MLP neurons of a small language model. Each row is named by its layer, matrix (gate and up: input weights) and neuron, and shows model dimensions 176-271. Each number is 500 + 50 x the weight over its row's rms, rounded and kept within 0 to 999. Numbers have three digits each. A neuron's up and down rows have the sign that makes its largest values positive.
After each neuron's rows, "fires after" lists the tokens most often just before its 100 highest values on Wikipedia text that the model never trained on.

L3.gate647:488572477429521482467492452470461533409461468619490528497489481555530543578427519447526456560547468460591464473442459500489469544541497541461496498477481531462428470428478443530520482416503474536582481488524524566458508537549499499507512451528477539555525439487483508449502469524497513488
L3.up647:556476511494493412511480490490518468437500497450522483537460400467528597602449523489560451512378470534514478483451449579575438370561587530444533442494449493507519507522559534474508554472448474574457519439544504494604547533497545524519531511548509464449494420506372511480540433566457510518
fires after: " |", " the"

L5.gate686:532488408514513438551613524444529485506468494465492475490518519603496529571439662536488596436513414456416510468526522516571478453526549583614495544492458495456451410449489490536463460470461531441477584506556446511456511549563482370459458542453452563449526515543591591446487526526503574357
L5.up686:552511558456473413439541522469459468571520521494449589496502490551484511534504518503427500461518486471488425549406503463485387525438494487560507516446504481463497522523482399546567539506495521508506516483483488476612510430544514555580430417529512481479531474554404451452520503508513512593
fires after: "\n"

L5.gate741:405495545578505493518457526608465465490485591497527432514560595554531543467487495526406589564487500522438524499525519461401448512515511545513420585589513499487452336486419545472415510437521442541435447448510450481465446383523516465429447518491392491460450413550479516477354424504484436613
L5.up741:453543476485560457534494526486399513506474512495495539535487484523414429492509527555408511494502466512498562495630460448505510521403494470543509518560549528526427465457547592397594506512485556511526530479393523465493470467554478458504453518469470524403507460459556577561511474542468436535
fires after: " |", "|", " in", " Peak", " of"

L3.gate603:462581525531431529437396494474367527458598539520422485556517464490513549425392517527467530450520478476552590450503468554428608493494474552457465546589438524480439462464489548471563507505502548544516507494570490567528493471538505534565511592474444420540426490457509592396506497572501472457
L3.up603:487564541472599515513498488525562528528395533557526455521451493392406457526409449545490465518430529451517550524508487540464547503469472523506576586454523511513534556486472465582444493453470496595421453446444557495413468457460487436544472503469523501516508471489469483516496529479523435491
fires after: " |", " against"

L3.gate805:522497572440511487478483503544549561590547468531586509530417504468435562547450422578440408542431514501473455544565548513491498410439557502495480478500517509474555449433580467436519522414447548430478487544455524566556419518587429363481529459542483514527561464467422561387517541450523444473
L3.up805:512577535466487450488471559501463538501482522603573535546487450370545507436505504547425488500478563545441612528584515508524487562534542449426447449596512537556558541448474521493526528509529596476503478589502544550445488500408503479525537486457495505589593450580567482468489415552480482548
fires after: ",", " United", " Northern"

L3.gate856:516590408491553551400535495468451510445472456476517480433549426464416518440563533504499398478550518514507493587522419512515525477534555535564512485498427582574505537514572530342555487454474596514518452574419493541492384586519499458575495493553496541463549514475458443456440492555535372495
L3.up856:508526474448530448533570529495582480443588452499571473473534497469559471523520553507514415434448489518521521499579538493448454504383456544567461505492433540459541430571497496481456579495563471522439535448315505432501508464593563526394523542557418521472585458506548477610524525576465411478
fires after: " the", ",", " on", " United", " in"

L3.gate1388:525504531489455445508559569477542440436517481507612438489457529527439462514549581511603438534529484568514494537458364459430532557529543487468537488550562562545518536437535527516467497478466489440481475547485439472525455492557510524472499491561523532485476515480516519513546529575378586544
L3.up1388:511539447582490484585518435488482469505521537524530440544565464570524459517535486435462499583457619529489485502488447509539521496520558432494516526476553547522476525492610486506447460445465488436466510649426566562558486534561469395497495496589551379485454536498493462392432490531443518555
fires after: ","

L5.gate804:498531461418494497527518555542550522580498455563510587403443486534473464563489471418431446518466509471457509548556594497489473565572519491520491545418460478483450421447479472444488556535547507595440539479506445529491540565541473572513465548451469615433431473532535505573628618437502480582
L5.up804:540657500490531314501445481594474483519517553526494600465495498450511551549480548493399404523495479594458511462442610469467542525579455537540505429432481522533492527520547514405521535521548519468508455536474496557417503516503371472432538385574482671502518433523530495451484465560420469487
fires after: " |", " 1"

L5.gate219:412404431505504527528460455517554459486559511490498472564452589454481517473529523551413597549509538503523526490522452459462446587373502506518415620574523545532483548532474606477482530504512536537564453645522486459467524481513444411478481540508474486528503411561541509535477558525464445411
L5.up219:433445482554580500425444491391539455501522429471548485497520400419526503559571623497501527629601496548504524463481449530552479516619473547534439509594428569520434509522585596595530565430482552513462515517578528518549474397518523440530362460486494479502374562563480491542447483538453478484
fires after: ",", " in", " August", " March", " 17", " January"

L5.gate908:447468532478527490564545557570524485501496517512531550443634505593459460423591557536464460548441530500527485472425546527522521520469504537507540476482501545494522523555496462518499455603529444562457401487491504530503493605555505464450564451433495561516511511394491385470476457494473515510
L5.up908:543546468520463394528481504500466503468521488539381477434517578468486490499561558485510505549526451512448529554501527533503526437437503528467474536545453529544510542501564433532563394445621546460542497440390483507510411513494517523496495586493452589522546514554489552444518487486467459512
fires after: " |", "."

L3.gate407:542526556462446428426455524535608497473553551495555541578387628539448503438385412477433491514472522431490542438537493507506498528473568513501545481430522370493463453465497461482493479521526475532549521425448543406513456563527522521526470452497512433467438461506459561521443512556447488519
L3.up407:556589465442500459427481553552538509551512554503546546554434566503489535373426418447458461490442456506504486439511476462487492509475588444505613515420432442486454372483531491502541473449525473558511515457485509497517518526478417520543475474572517427527468432562435588491463528601468521504
fires after: " |", " More"

L3.gate256:554510526579476495524430556480433605536506511557450570482450484513503474480582534551401582533463525577509451532431522465458551501465528501536550594437509541590442487530485504529440522420531557550456393565440501531501502459477455478549513554478512640520555570437522376461518571478405532474
L3.up256:479571530587492472490540502439417544476565480493464474534565324489498501531571394451487553449461432481563472429461434440511547507466574433512480459506530449472474512466378437448459477575477551493442480475509606410449511492430560467530491546459535475555476527540478440426450515447465503535
fires after: ",", " South", " Western", " of", " Australian", " in"

L3.gate645:516431451465495491410437470502442525430443463531540544502495537560460507512509443497508533586426581481508493521489559520441545420468428499571545529452398517592509629530501531527389505442431456517468473520453485551566500522446483512477466473487540514496416489517621523593464446486406437498
L3.up645:492485474481520510432501455525463555460568469489570429497497534560526438450492454511425566532479480437495473516471477462503516481562521563468567431529429494490433535493479467497459447425526500501444515536542476465547456622459416446504506553469519516535573522623546511513489545516390543505
fires after: " on", " On", "On", " the"

L5.gate1128:478467440527490540439521564467502474493489394457453507476446455478521530425558509552458484532532418493381506518503488485446551436533482423474547518494529597454607520464463453599488506501446496469535469540427483411549470384492517536479490468504443468448543518450417453521502504541458506546
L5.up1128:410503545543548541579490467505471488478505539519483533470506547433530504467484586578552520412479392565450495610498442491458490553471499533554524607491588553539545608431526490493486479499536449472466485460600462559474431425465495446517460515518517550466585437400460507484510590476418480582
fires after: "\n", " 1977", " (2014)", "▲"

L5.gate902:534531521489492512578505568498489488466562501443489561566460535547493393451518379486496429536561454498533533545437506537452534458481525461386519461529492493461487530549519450441450474459457548484481564468542627460569551566495519561600589524501465451508512473500489451468495557531533537426
L5.up902:422562442452443420584491438548418513563483439432409433471490501450515473575472496418509507439510503554556445638610482555444549516538539513493538517411479532496544391413496526522391535422536480454532515613486467494604452555551489478544410524347448608428518567496554541570470595555523543532
fires after: "\n", "==", ",", " =="

L5.gate633:512526575489606545499551536492524534594536456485502463405470541553529434529525547458443416555555501524562509454453486483477442520563402595402558491484450518552492598448517618502407447510577443528468502523448501461518461515521433512539520458483511488572558521423425573508596510439522434516
L5.up633:441547471459569454459579526545444498473547492469487564512603378495487418486587537596523498542571504552578501457527469466462444544466490500472505344444543461415467594547532514351486551626508553420541458500527461515494484447555494489533543547491494504528530608552557528422447453536448504531
fires after: ".", ")", " |", ")."

L3.gate129:498467498500454457430532409597517486477531534497481544479466467441460482443444422459424553537560382448486447428530484441468440522437433497545573520503582424476521522559520519459433534425459468536515558529583536501487504461477414527591520482460528504449491473437547504524568433462545551544
L3.up129:401484523578516469354496398567455484542457493484477418483508559451482536592507497499527436522431475547443515480508423480464479435403514502517533535371489506494484475493481496467443433442486510575498482587495454436574550431451485544487472458466466504487486481547426498533536467460560483555
fires after: " |", ";", " 2", "-"

L5.gate1857:515533462444501516460559522576564519396536481631526524480511500451500516473438576487532430467496482491496471468486540486497432444505502478530517480511546483527566450482531509591566526536501429469469489533463455550550459495499546505532459479506531456527467376422573482527511458491585519472
L5.up1857:467398550548482446437438574443505494532522482523466598439572506579564427433454494504460450528623549472525482438564437547527507502483494443488497628517496450490522442454527434459525565493567486467440598402582418463527425603448445474400521517524525510408472484541507540473434527432491443604
fires after: " |", "|", " High"

L5.gate1423:518500523441556426477481467460558513456533484437560413484516487497535559427486607391622431561399513503502466451503524529466587455455492507614516501475505432508576443572402439492478488480555470478514492546514424453584468396495474552515526575514385558546443381550492528486457461585493497428
L5.up1423:444477542476506541468497471387439465545521598358410497514469432478589562508515651524483579530500467498414583514462479508545516414496413462568474449513541452472523478576479434506475545504426595437492611577478440449557518452485488433483581591560597464553388380474573484444384468435453483572
fires after: " in", "In", " In", " from", "\n"

L3.gate402:513502504538505512538507536470640487478488502528445427551511472565477573547499555645592476470492499522553550535494557500481517524492499501545568542517475510441618496546453565562518559439470466427528564536492506508557541438535396564539554494465568460536589536585549474413419497450484504435
L3.up402:560396402511465493497492549525505577677478505492534447456435524453470557527486507432491379482496478522557492531541438498468432455464502496469477511515541538517531513515534430477591519455541487552539511414533550554597509474580492456392504526539428466524465455482524590484540538511523556479
fires after: " |", "|", "-", " by", "\n", " United"

L5.gate159:552462467501490524552537469508514550527402542522475442569558535573473440540539499483403574481607507499510461577525476488540472575504497467531573503575504442529469500553500429509453406515429445480461490528486499489453491469504434388492459432436473505508475582551475511477494553453509464546
L5.up159:565500455528521475498623499583527525498458510493579442533481535455470419500526482530505469514504465464496510508524499469547504407484498593529520547501476515565496496506440394528488513593498442476507465391547466577512432508427554382614423378463508525578490596486506516532510475475527566502
fires after: "==", " ==", "\n"

L5.gate1774:546502547536517633405516500513534534537511594448496468408376570588454434423518671515509522428586499494496462558499431528580451538526537450489495501567447426573491513494457546455480504490482461497447471454494521452523546565522572622593601504402468553575538495541472492498523557493543480482
L5.up1774:493501507507515500436502498406421464513579454422446568466525451548455547499543450431532515524474506484527550483405571477558549561549400484503479543561462482547556548503589590538538519456432518526611540408462479497560456482510539555501473510405577580526519426508586534450490466544520504521
fires after: " |", "\n", ":", " made"

L5.gate145:459571528476418519494555541582543441549570500548449480557484466467616475593543484469519420608502505647547539527564532559527505479544513535534478458484522435481531570589523423500512474489419549484401437594475539552510415448423472530479493497447506418483493607513520510515464488548498502456
L5.up145:447411449515493594503422482496505513450531495514409501530584453436595506449473501540542529467475538540552534521570452498512550516515524579564561505476475555507506391439545529508416505509494498498480509485533539477445456497504507488488510520513463549469453489529437481403481601511531518412
fires after: "==", " ===", "===", " ==", " ===="

L3.gate1184:395465566476486550421471524425492444484424451617543433546474454509454518563533572497533387540489418471537431496540439458471516514493383473554436501510543553480475474495491410516483528464490395511594537529520516474549531489516493531419454520511465493460496555489465411462528526466532509578
L3.up1184:480541444516490438523544500522500391474507436421498454538484545568542474480554500533535529421502520553531439598461372444515428535554497446539522460516466516486482431423461424509417424514475563449544529445544483526441494463526517541447517505477538433445400504429560547470552539471599549564
fires after: " |", "\n", " (", " \""

L5.gate499:587616447479470477542438391420445461484460497519541546489524397420417479486500492511344526550531509636528518438489544467478523470536484527559451570509463516486525444480528520417477495551476485544507564433545546486534447566553452551532653501545537559489449525453464552490483515496425563483
L5.up499:454497417447403527500479463479486567393477431495559393585487422498422440563467498518559478397532585432471469525608483558498485531570532446498457486506508504529562601507504432448511449452392545547559569460527564514482513483462516507531507581433532468680491505460489494511497472497530466451
fires after: " |", "|", ",", "-", " by", ":"

L5.gate2025:427622485541561534436542545580547481540516556558518498508512444502463477562415509528485450496496415510472537528494450507469493572378441459549528559453536556562586461441505595495422507401467473549580537505544520515396465466496612653389492481436562472473470482497440432461475460498511462551
L5.up2025:493508462399486433493568479431409478540502481443533489478482450511463427497515463502552535498515477530454508578466619533636461486531622588455557538510511515461482530546568423549501529456431569465521459592487463572493528521575542432619493418390491417561479509552414471527517546460410538498
fires after: " the", " of", " in", ",", " United"

L3.gate1386:474644553472537553479473596547442464526522524432468509451518425573598358520558532484574487497564478594485547556517548599488574576484434530442578479537477475511522466536484455603440521592627377583493523489475417511462526474404554549521491468467431517373550550540504505557442512428470496547
L3.up1386:499575562387473490482532521547457515448570509556478548369432549538519570523486516560472404456523553540442453522599492527529486605455558479456469535588495504607546481473524595466454538396536482464495443480469471517461540508486493416489429491595521471465448527513529468606520447450489462492
fires after: " |", ".", "-"

L3.gate1514:512563514432529492456481515433420463531513555535580424567541443501437486486469507456535572492445463513580364463476511559547544523536475530478532460585560510471485429529503486448496518569477460471532565580466536590397519500490407454552622522508519455506504473521488516536460453473502479587
L3.up1514:599487478556541538523464437461560533496490573478496511540496488454466526546456492518474500494507507514548383505460484531583572471505532533529482444414502425618401472537477485463480485534343500558471516518459480477452411458528558493477522479460479410483471457532490441393561485481477518443
fires after: " a", "bi", "eri", " Japanese"

L5.gate1122:502465478520598493415446448428452567547465426518581508545482531486510555491531480462505549497458481471498553426502471520539485473622575579545445449535505474478471572524383499431476430500457442529435550495445535610486481453529457558432469482456476602575495462393484491471534497482559434514
L5.up1122:511587460457546469387539588518459499470377420468501491436556616529581548502549534488503422509512464466572508508447457568494447488499493555504586482504375452444501460511505463406489496520504490499441557558489499528474489569536486537502463548450589483482528544548606538459541512534498537526
fires after: " |", " 2", " 0", " (", " 1"

L3.gate548:512482467499523449458504511517497482451510445537456571534480448606432518484557398568537532543577520499430537449369537599505462436573487544485556483493535513573539497473452611507487555598570511478526536391603449455483458472468407559439456466492461532474535519466481593490512497547496473536
L3.up548:452467503494551427409510577504455438628558565480529591405510528532508437498489436513552474569505495496485523525524566607565469529408428449489582529588508428513463518487499487521453474539501395556553565465483449536467466578461434473553623555530465535465574527496545569452464471533420591438
fires after: " his", "s", " the", " first", " a", " their"

L3.gate379:536456537474502496541481532505430507544497499463583590500538497463508459581452495532516548531593473454557533428442458541461520457486517454473452491464519513526498469453505437511519437518505459505505436494501478462569481475562485545457455372464552484467497453487416545522571432506509416514
L3.up379:506571466471384485511506521521540539549527387480402525488526521571468504574476459582518438551488529514538461462435535537451496460521553516479480492459493582492502494598503497472528538506475504504513452506452489540535575518509534558521441448522489437468531512427465474466473502511532486517
fires after: " the", " an", " a", "The"

L5.gate142:472499520542466468575479474475548443536606485482475530512533508496535456505535550568421503540493556434494518482435490512503511533483495562429463576437532538474519499535481531374482396494567539482539534560490586447585521537515437506503463472448487562531568500460517500485582452455511380512
L5.up142:479521545523492565526464549589534420479430538504531528514551485476473486497530505554413476510549557455491471464491533421563499546520504548473510439556506554510523503441458537490458543499523636585520389624507536456473536505432502457547450466469550449451520525561524456459506395530544492400
fires after: " |", "|", ":"

L5.gate1587:449535530469498498518407549486511444473451544508552513451578528496470496475533537531484454500471515519606518463544414458418444508422527609504456412546406539557569460492495441554455534502493440532554523446445577557566449510478546503383511545430417484540524504430489502480394435571414599458
L5.up1587:529492466528588369511516519539533485507576481490570514526511546508500521581541403513517550481555455455479442528562452588538403620476604609350473497488441522481427526474420509514517466429432504555524436461465498534545514612490486461453526506464514502481478479514404573594516540547550480449
fires after: " |"

L5.gate808:542539553615499500564485413553533454513482476462497541452520495513508512496456566588436489488504492556428455526552544419515632489503508531550517546485559572495465482519446417505454415468535444561539653509523430527590475475514570582463446456547501459478553557489662431487413430519517478573
L5.up808:446606521361496445514477489436544391501550425423467569454403452449437481476476468535439438511405572495506460369459497600479417530494543588469561524455482461451465511475491481505440579511401468490508586557502440524507448571557418489498456481442528563435443561499520556558473518508587522417
fires after: " |", " 1", " /"

L3.gate889:533491492515406551499446529438502376495520503521447430462500437505472378449496520516479569440500477670495479423572508532525509508442507487560525440487604487494588449474554516469493532459452481540498500478574530491441557493504460477517511543480524495499525530480422511466531387485491485596
L3.up889:606508400537438526513455466456564440561485506468495468470541455534451475532497424485423455477452559565501611448517471549524490513391455470466489507549489474546548518507483479440540564467534458525625506462492457511540557511565437492487528512478498492553548532500558538504424457539371477521
fires after: " |", "|", "\n", ":", " for"

L5.gate189:526568475478510428508508486544525572478565524513481479378463477470503515467535587508521490404510486478481426562447557516489518476534470485530560505416508524552492489499510473485606520613488530577466414430519486495520421526526543390454492533427532532540503510423515357518409482468385540444
L5.up189:522533490432419521528576539505558447544548533567498420450459489480432547437545427483526438495459522579516459622467482504343473548476442472531548535500490492520460490535503471542531574565599558476580518467467569522443498571582488511477479531504548488509529586497520474487554470580520491460
fires after: "\n", "|", "\""

L5.gate47:513536467520599526589629528540407447549528481473538472534531544521483525565481441536436553618505410496561497490573517495530560583493485512582528461509474508560445490414459504464441535480543502581490442539525462523501560519479497484558551507464519544505487527464487468441410475429483378483
L5.up47:587527510571437578598494445523477545478444466520500446477524452446535397404375497470493571516530567566565527525507479506560487502424525503553530416476582518415473498481457432561521495463506506504509604390448501502541507593451544587426541489528510497527493557425461507504443474524477503515
fires after: ",", " of", " South", "s", " San", " Bishop"

L3.gate881:503459518505542437505627490550552569572396569540491466420523433546488490492574457548568497574446620508612418529454470543482520581524447522433572489481579664492514530531554547424502436535520443480607526459532482532536525467528488428511445501441529459436471497534468504441476513428504498456
L3.up881:523485573431504435495581438553530581553410508577481437451444395429432537443614445556554522528480539576628484529469523507521409540562531613540495501520482628530420541536491507463456384607495567457485453512460454443515491444509523474540511501494432472397548512560501427418505431456516534412
fires after: "),", " a", ",", "\n", " American", " Japanese"

L3.gate1578:518479583478482536618413525459510460517549524458588477470567531503511484560451520514488490509539454510543569481517469552493539629477457568489487566481482553376475590468483426404486559460444551485424468468583526524575552460486477520520583489490567558489436479516517426429504590541565615428
L3.up1578:558491423541461490580534450366606546478590524474531414433565393554460458496471496507498527527432638444571474470460466460567477586531506515508587526556471486445522458426494527485496512451472465545461475551546496522470486448542558426477523549434505503543526490461484499509536521436548420493
fires after: " of", " in", ",", " the", " |"

L3.gate395:546487491501567512434517459450465452515608426456390542529528481646484493489503474526444470457533464458448575526471526470594527521515446551529403483498460573534557529446510494557607542585510439493452442442531447467555479520401409495570481412508552477529541549502545536468442409500533487549
L3.up395:474506497506500521547527411497487590500505445464421504492574452542605440426565473520537566551425495513503460439577591579517475534561485491441550471559484412607500486470464478433556564469411494630560524435556505425528541566514462455419446492498468529456487444508472453541498463516518529401
fires after: " |", ".", ":", " 0"

L3.gate1517:529466490508555438478477613556478529443556514478460497551525559473487395486511504448508498483485434599494571606454521464515530515463477506462520552617511554478510395485496495445509555500534567388539495432516537564519510562556536428615481539442440427422476492537467519623502522454575423560
L3.up1517:483519498465444434569536370467501515606414499462449544537441480437503427521448524495509532523554579542457457409479524478464572610594483481492461536449493582539529494449501477474427498521444451523483518546493548509511545392467510532556504503468506474538503532420478421463589559493466621443
fires after: " |", " 24", " c"

L3.gate1263:517412533466520530498489533528585491460466451515409472502409451505495498394499427489476513540521551552562483551538418488426470422490448524489435562602462543362505502538578479481493467488473461456486482531503487483511428495512416455571493533527480528501462512509457521476542509487435418550
L3.up1263:462443536510539493534406472475404472495554558422486605530486539440481449491525539479525489528503465459436471558578535502540444549509496495470534495587530567456478393477488502537548522433521536486529582609498510591510527544521599531492529479476540488493520451534474452456511479565496473530
fires after: ",", " a", " in", "|", "),"

L5.gate730:487595539496492478547491504459519506516486472466498447537476574518550530515489566478412437479456476526547472432354470514616534482489592499490485425479493428527464500539510483526529439504425537502480510542578410521517510411498535588538365568527629507521536540495569452535526490454510441504
L5.up730:412473483469613426615485463537476537475515475379496466521494548466463549481583494445423530519506484543493416494517439500432526521503514548447631480450506467458618424550520548598498548505566494513510519498534485429430573525430512527480478505488477466459529514535556517506521443450608540498
fires after: " 0", " 2", " 3", " 1", " —", " 4"

L5.gate1473:493598499461555459471505541520476476512485570500504511547608479536485530559483354526405574499461515355557575507450464541457498582461495442441457530614417439581508533480380514595490504517505425512502479550464507496513471464395571494516542521424544537557487409497503579528470436508479557422
L5.up1473:488474458434435506433509397552458520613478450509477482564509524482520462454543540503562407457552491577570473578505532562456577505574468527500473546519513525510490474478608481430572570502505495492473540368586513473383454577526473522471462437443462500538453471538404427473371489484475508502
fires after: " the", " a", " 7", " (", "The"

L3.gate75:535499472524542483571534485450566462591390490454526618501524521529497454492436516468464462447486447500538492417460439402599557527477497483446591596506495485464496510492513540466532491532582528511481543528571542502486549519492554507512509443533553565618502451502595540420552510483478483530
L3.up75:555526408480394441513488528484512459595499474436450588526500515545532419391470576465515494498530517458608571486495515437556606457520475520441608506573509507437338555453489499434511497570519545447454459600574474483440502453529631537483503442547506408538480491459527467380510458462501498544
fires after: " |", "|", ",", " 4", " and", " .4"

L5.gate1894:487437502504583435533459514487554433540488444534438464527670413526495521482513540553538409517476569422515584405493444506556603472630437517384455452458517509501454517567549486528496496597399510473392508454519522473560469486442585586480520463468499439564485452514448570487538492503554505563
L5.up1894:577499444556552569483478525433456481511551500434413504455549475554476496482473375455499478458410553543532542462503463506479455437413443466542581502581497479603480566472526475472443547578528389511563483393440614515533470540483469471531454471614591480607589392524457513459589481447483548510
fires after: " the", " a", "-", "s", " his", "'"

L3.gate1391:439605524576561384572550470574497462522564484518484453471446452576485562501553421478472428445503587530572559472504492464498470465537491512492469512508557474458478543465489499377446533349629579486462496559446481509540472499484457497592517450495582499464483448491449463428535525481506519575
L3.up1391:569574380471482444472426476495502456633574591495458546500572588422613417472473498491470531509505505554470463489501485532551404468599531499478463459490573628587544508469519456480499540592532566482502548519413532502505538506519579423520508505480492489459552473502444517545459532519534502614
fires after: ",", " United", " New"

L5.gate615:613478464470514429483465476505514503473466548503472477435450498429475539394537456400507428541482496589537495436510441535537396456532458579470470523472476505594600457594545511586505482397452433506511410498544487528540444584528455506533536465383519492486479584473573567504418502445444435459
L5.up615:520526409491462517543514423504399536414436524523552517535535481500467437514565499520461489508472522421536595560429442584381618528526461527446533518477528470455501478545536437500527495471501525567544466594584391453578464469432478530463523429512514499506595399517462463508519415475438489498
fires after: " |"

L3.gate1979:467434460533433466524381463470546536477576462464534502470512492499455489536539497422443516484525489548510443476435548399446520510492472489545499438506532536484479438515489483475527550553553556459532366498490563390564489445486519413524464534481426416508458448517434485429434435456463490579
L3.up1979:592526574478470557465424554562549523549429412521559493468528494466491471483500514446517532480543481498528555482515543449494476394482596525493531423519484586472495546493497425490492552456444500472519544517453515474476486560528544617540487503461552457467483622495436492461575428483587507492
fires after: " |"

L3.gate330:469560576482451417456478528512416476566560489493478550620497506507500522474509510463546495457568589332621494447480519504462506555516451496459430482602543552585565518460697494522548544453519575628498536459578526543490571431463484531520510455390551435565433457452568628549479470524534536407
L3.up330:518516446454568544460487503564528545457539401447469600495525467488452571618459496524532520464568514448468542458553565487478466492658551547583516523482460488526542498514567518569515501465526504448485477518514564493502454565472481479589504492566421419418407455583477536522524605437477573552
fires after: " |", " %", " +", " 4", " 3"

L3.gate1712:522479511443419556510512513520441480487624479393492492526464445538512456452463465514494501430486479471597499543449447455485560488463464528567538556453472507529387583503460524450571528471518506546520461449511466529559591575437558549501546472532447448581463504478473465542509433517404471566
L3.up1712:485553465528565436548524537519525553588566450370508479553437401533497473530477469500467365553501470520534492466549522447484543543455530476504476466536527467516544455472525554462536513588522511452455483404492517470483445535461503500476472518522501560505612626439566407505584495459453566419
fires after: " and", " in"

L3.gate2024:467431530485454481535445529509434564495484449519572452474512412555491520496509477574530469384426585491558541511457463494382514502486511496415518567500561557443528500491497469494489500460509529442475625396475575542453410407480425545521525474568508492526426530516500514501535414433493538467
L3.up2024:472432418496533474530534465513519495522440553422586492469561568482595488465522558523503502466490465562492563518481403465596484528478498474589402551577496552550583583521502538441591467594574460443465563542527507486433500482480545509527513539575443544559445558489476490526416449541493460480
fires after: "\n"

L3.gate1285:554572497518469492452548576441522514559470451448630508505515466538611563533471523440488499546516395494521485470505498435489487538579433456448485483474323584519504556538473510500520488459486528491485569487509482474582491488423465559412516522486516499507536540444545548614472480490464481469
L3.up1285:597453471590488517499470578599513505509528552530560389495456594512525431486514540450521432571492486387572393499448572523434469467478508522601503548514492497461486461500488474565475570475480422538432444462518507427583565554511549460489382503468447524558462497450506463643489526573559506536
fires after: " on", " On", " 3"

L3.gate693:484482417468461487525385496484523532430508542488542458476506449484482476487455440621488459491423593504442497512565487500595461505504512479603508603566518542485482493503564516443514451427436457519577474415468526537481467506526544401597564577388546491474506444512515513429457514505487552552
L3.up693:497436472530486520479438591552524552502454539522415579481538597393553522533471531439493451587545561579501444507553462546562534447521485411516489634608394522577530454417520537486569604438477433425508526492558487436441517473542503440471589558464448437414450415419519406443526509576504505489
fires after: " |", ";", " ", " A", " T", " D"

L5.gate1100:563596413484558409623548436436546444490567583512534479467519505540510511518455501517563500497491573412578536543459469526516447588505494483478460514471485511538467464467573510487423429531496433467531488552487427475557549475506529575447478512543589508527542468544519432466518503503473450579
L5.up1100:431437496498522529600475484477412410604490456464534476472578490497478481615495548563553492505446550563618546499552535483452502469474515564426401523533487513571491454487516515575481448478449579509524568467449414607498557510454506535417530461477516563506493448496470486515487535425507473567
fires after: " the", " United", "S", "The"

L3.gate877:485531460481425589587474502359522520596493458537512366554513535549478447386454411536486617581541546517542473546495362556549456515414550471515542488449459592558523520607468558521470574532483569492489429463536548461431542522438387495438440417524547531557552541556473539503554514485566501519
L3.up877:504549555571554552408561438498453503412457505466512472439465478538556552477528451503465579568529534484510458568446516428581514478561482549485624541530478563506506539517505479466383556598509560554506563493508518485442422504482574463501480509504529508403499529549464586465475417499436540503
fires after: "s", " his", " the", " His", " its"

L3.gate350:485443475449444426427450510437568545563482490496466518474534472475514493446480489487451549480435481521470544559512481561484516395446468495569467429430505466466495478544490535544378494431571630494499529518524507561464485558470597490461501408533429521492394552569495540553523467452518495549
L3.up350:493499468441495462507540516405564562546482585456500471499483484425516498494430477521517461523507505623465455578458390469507578533537517489529487517534543548485518534458482503466433497429606519551530452490599494512491439410613527648554547446564466532483455456516473404543511508403432459531
fires after: " in", " from", " In", " From", ",", " of"